Weights of a small GPT-style language model, trained from scratch on English Wikipedia.
Size: 9 layers, width 256, MLP 1024 GELU, vocabulary 2048, 6.45M parameters.
Architecture: LayerNorm before each block, tied embeddings.
Training: a variant of Adam for these matrices, 204M tokens, 6929 steps.
MLP neurons of a small language model. Each row is named by its layer, matrix (up: input weights) and neuron, and shows model dimensions 144-239. Each number is 128 + 24 x the weight over its row's rms, rounded and kept within 0 to 255. Numbers have three digits each.
After each neuron's rows, "fires on" lists the tokens most often at its 100 highest values on Wikipedia text that the model never trained on; "fires after" lists the tokens most often just before its 100 highest values on Wikipedia text that the model never trained on.

L3.up271:094102109169135143138138116114123162146149149127085126161155187138142114121139096103118124097115152101153115069117141090111117077138106113124133151147085115141101091158140134151116177113100118122135111118157146105109130167193118124123122139144116106134130130111130154123099120086118134115
fires on: " As", " for", " than", "ud", "ad"
fires after: " the", " more", " Q", "n", " Sw", " of"

L3.up788:109077118124134129134073132153161118118123113125159121112150090190120089115125140166114065114153102108114152141130135170111177143132107108124112112116159134112099112116129136099093099136119143129184090136128125118111110141120123140100138138133195128139157114130115131071152149149120108145
fires on: " 2", "ic", "at", "ro", "ver"
fires after: "i", ";", "u", " |", " He"

L3.up124:142089149177130113114082119133139114077112124124138094125150142106137121106140113111120113125138175137124115076099147152117123151153148131096171126120139112142111125118110148119074114167074176168149092109178149141154135121139136142131165148086135114159108160136087147160148154141103112122
fires on: "l", "r", " career", "ers", "ict", "ro"
fires after: " P", "P", " p", " C", "C", "G"

L3.up55:118098129084140103158128101125163162151116098096110112188155147123096135125128152120139111122109124130124178099136154119144141139169105093156112152149108160119110158149145125121086115160144109164130091116125131131105127140091113161122117140148111128187132141133109145151154130161111106127
fires on: "-", "ra", "8", "9", "m", "ess"
fires after: ",", " al", " Al", " Is", " Ab", " I"

L3.up936:110118178145155136170123073137137135140135130121105148126142081122089129090145118121182109159128160125120133102104174090119158114120111125126154126176074089172102100148138146147148122109082132099132172100113161118104168106121130136163108129131146123131150132123126140152098148140101122151
fires on: "y", "h", "at", "am", "hen"
fires after: " W", "W", "w", " B", " Th", "h"

L3.up46:108095148121138186129130094173120109168104142093178106133136132098137086112144176085152099110110160106130118139141125126117159093159136114155154134158101133087117108150127131180136119162145123121179128100107155109167122127119135073129159145136130144201106135149131144148148110140104099183
fires on: "m", "j", "w", "y", "h"
fires after: "o", " Pre", " he", " ro", "ra", " be"

L3.up389:099077119134139127110105123140163133101099123108120139110170153087161112118110142136184158144157101147062107093137153141125151111173136099169144124139146120123140109135136088146124130137145123136107132115103131100153142120088136153123129106118106160165165183135139143126161116175133087112
fires on: "8", "9", "25", "6", "7", "5"
fires after: ",", ".", " .", "6"

L3.up376:111091103129135146161131134141103162175134122128165128109106111153090106099155148137114089129124105090099198144128146095127154136100141086113161145148124128129112161173112153114121121122150107129133108166111120092094130146106097148130181130130128131131122108141139140106148156131144101130
fires on: " and", "m", "H", "h", "-", "In"
fires after: ",", "==", " in", "===", "E", " The"

L3.up163:100135118124141114168165090161119117088125111141154105121113111140109101084157153134143117076136168133116097117169129100111157127147135083145128139178073103132090115108098144097143123119098159141141137103077127059145116114132124139135170146124098084143100109168085162173145104155120076126
fires on: " in", "re", " sub", " ab", " pre", " de"
fires after: " was", " to", " were", " be", " been"

L3.up487:107159140091137138136107105157134105124130091144095130108113118102132124136138149115185106151113115072113140129125142111116147112158126128116142113185109105126105148101139147141141121099125143111109127155120146105111132186142118113167152131131159105160176118147112150126119142155071067108
fires on: "t", "e", "ile", "ed", "ow", "ated"
fires after: " includ", " h", "h", "'", " g", "aim"

L3.up434:199111156159116140116135105124130135122142125104118145124125149143104137118117126138130078091120143115102127124142167134121130075170100110125151167125100123117095103143131097094112132136096118102119129144131137147138159132141094135142131147150170148114113149120115141116160112093127164159
fires on: "p", ".", "se", "b", "k", "s"
fires after: "S", "s", "ins", "it", "is", "ts"

L3.up219:115109107164125154114107066133122104111134170145149136145128176170139089129116104152108112099116126086135122148139141144098154097124149101110122162120145124128104121161123149137113115139108125090153104089139142119138179169134133153150145136120079133154163132140125123119157118150126096109
fires on: "o", "os", "un", "red", "ro"
fires after: " p", " c", " C", "oc"

L3.up49:128132151119129119162183102121147152131133099143167135142107123149141116118105119084166124128135163119071098157146126139100095102145104122103149119131119157140128106123138161118111153132139111107158106113115148090094144124124088143171144118160109149130085140106136080107105137116093106120
fires on: "en", "ock", "y", "s", "o", "ck"
fires after: " Gre", " Bl", "eb", "re"

L3.up549:117111130114141093091136093117153099137100099144154136108130139138116126040112137123124125140144158132171133127129139139134122111119118145147150154112123087125127114129128112134132167116136097116133129091155137129124186164135124095129118161138137149148143092097126068173154092153089085130
fires on: "ost", "ass", " class", "as", "eat", "ater"
fires after: " m", " M", " h", " se", "H", " P"

L3.up928:189108114128145108125133089173113132125118117129130111145167099153094146134143155120137100103108123101105162161137140111110177114160123130104125138190139112094115148122156117109134171156156114139138091099138156096138144111120140140106090154173127149196127131115108144131162112094127138120
fires on: ",", " and", "b", "k"
fires after: "s", "ers", "ins", "es", "ters", "ors"

L3.up410:107069139118138097107090129127168112073140157138123088120119174134131075122120132169132110137177131169136149134112170125148178143129095124099132126141121131120096108161146154168081129162136138155133055127120112133130151124110135147131168113104090133137108126132134124141111122132184109139
fires on: "ro", "S", "r", "m", "iv", "A"
fires after: " C", " c", " I", "C"

L3.up248:156101143101129165133102166109149092160144135131161113173128146125138116094166131131127129142186111073175171124125159168124155079176106083141147128101100129089108146112129170122117112179151084139165078136134110118141116106096126121112140133130132147165142120145131149111153137105118109109
fires on: "i", "k", " L", "ik", "ol", "ton"
fires after: " in", "in", " Mar", " Car", " An", "n"

L3.up692:147115157131132169086154139112136146123084100112121108109149136117104134127128133153118110139104141124120117108084126143141077121130142080114166192170137126117116168144127150134118191136116071136143150114116152138169168123110105100147175129124093134162168139102142132143113134160092068144
fires on: "\n", ",", " 197", " 199"
fires after: "==", "\n", " in", "In", " ==", "."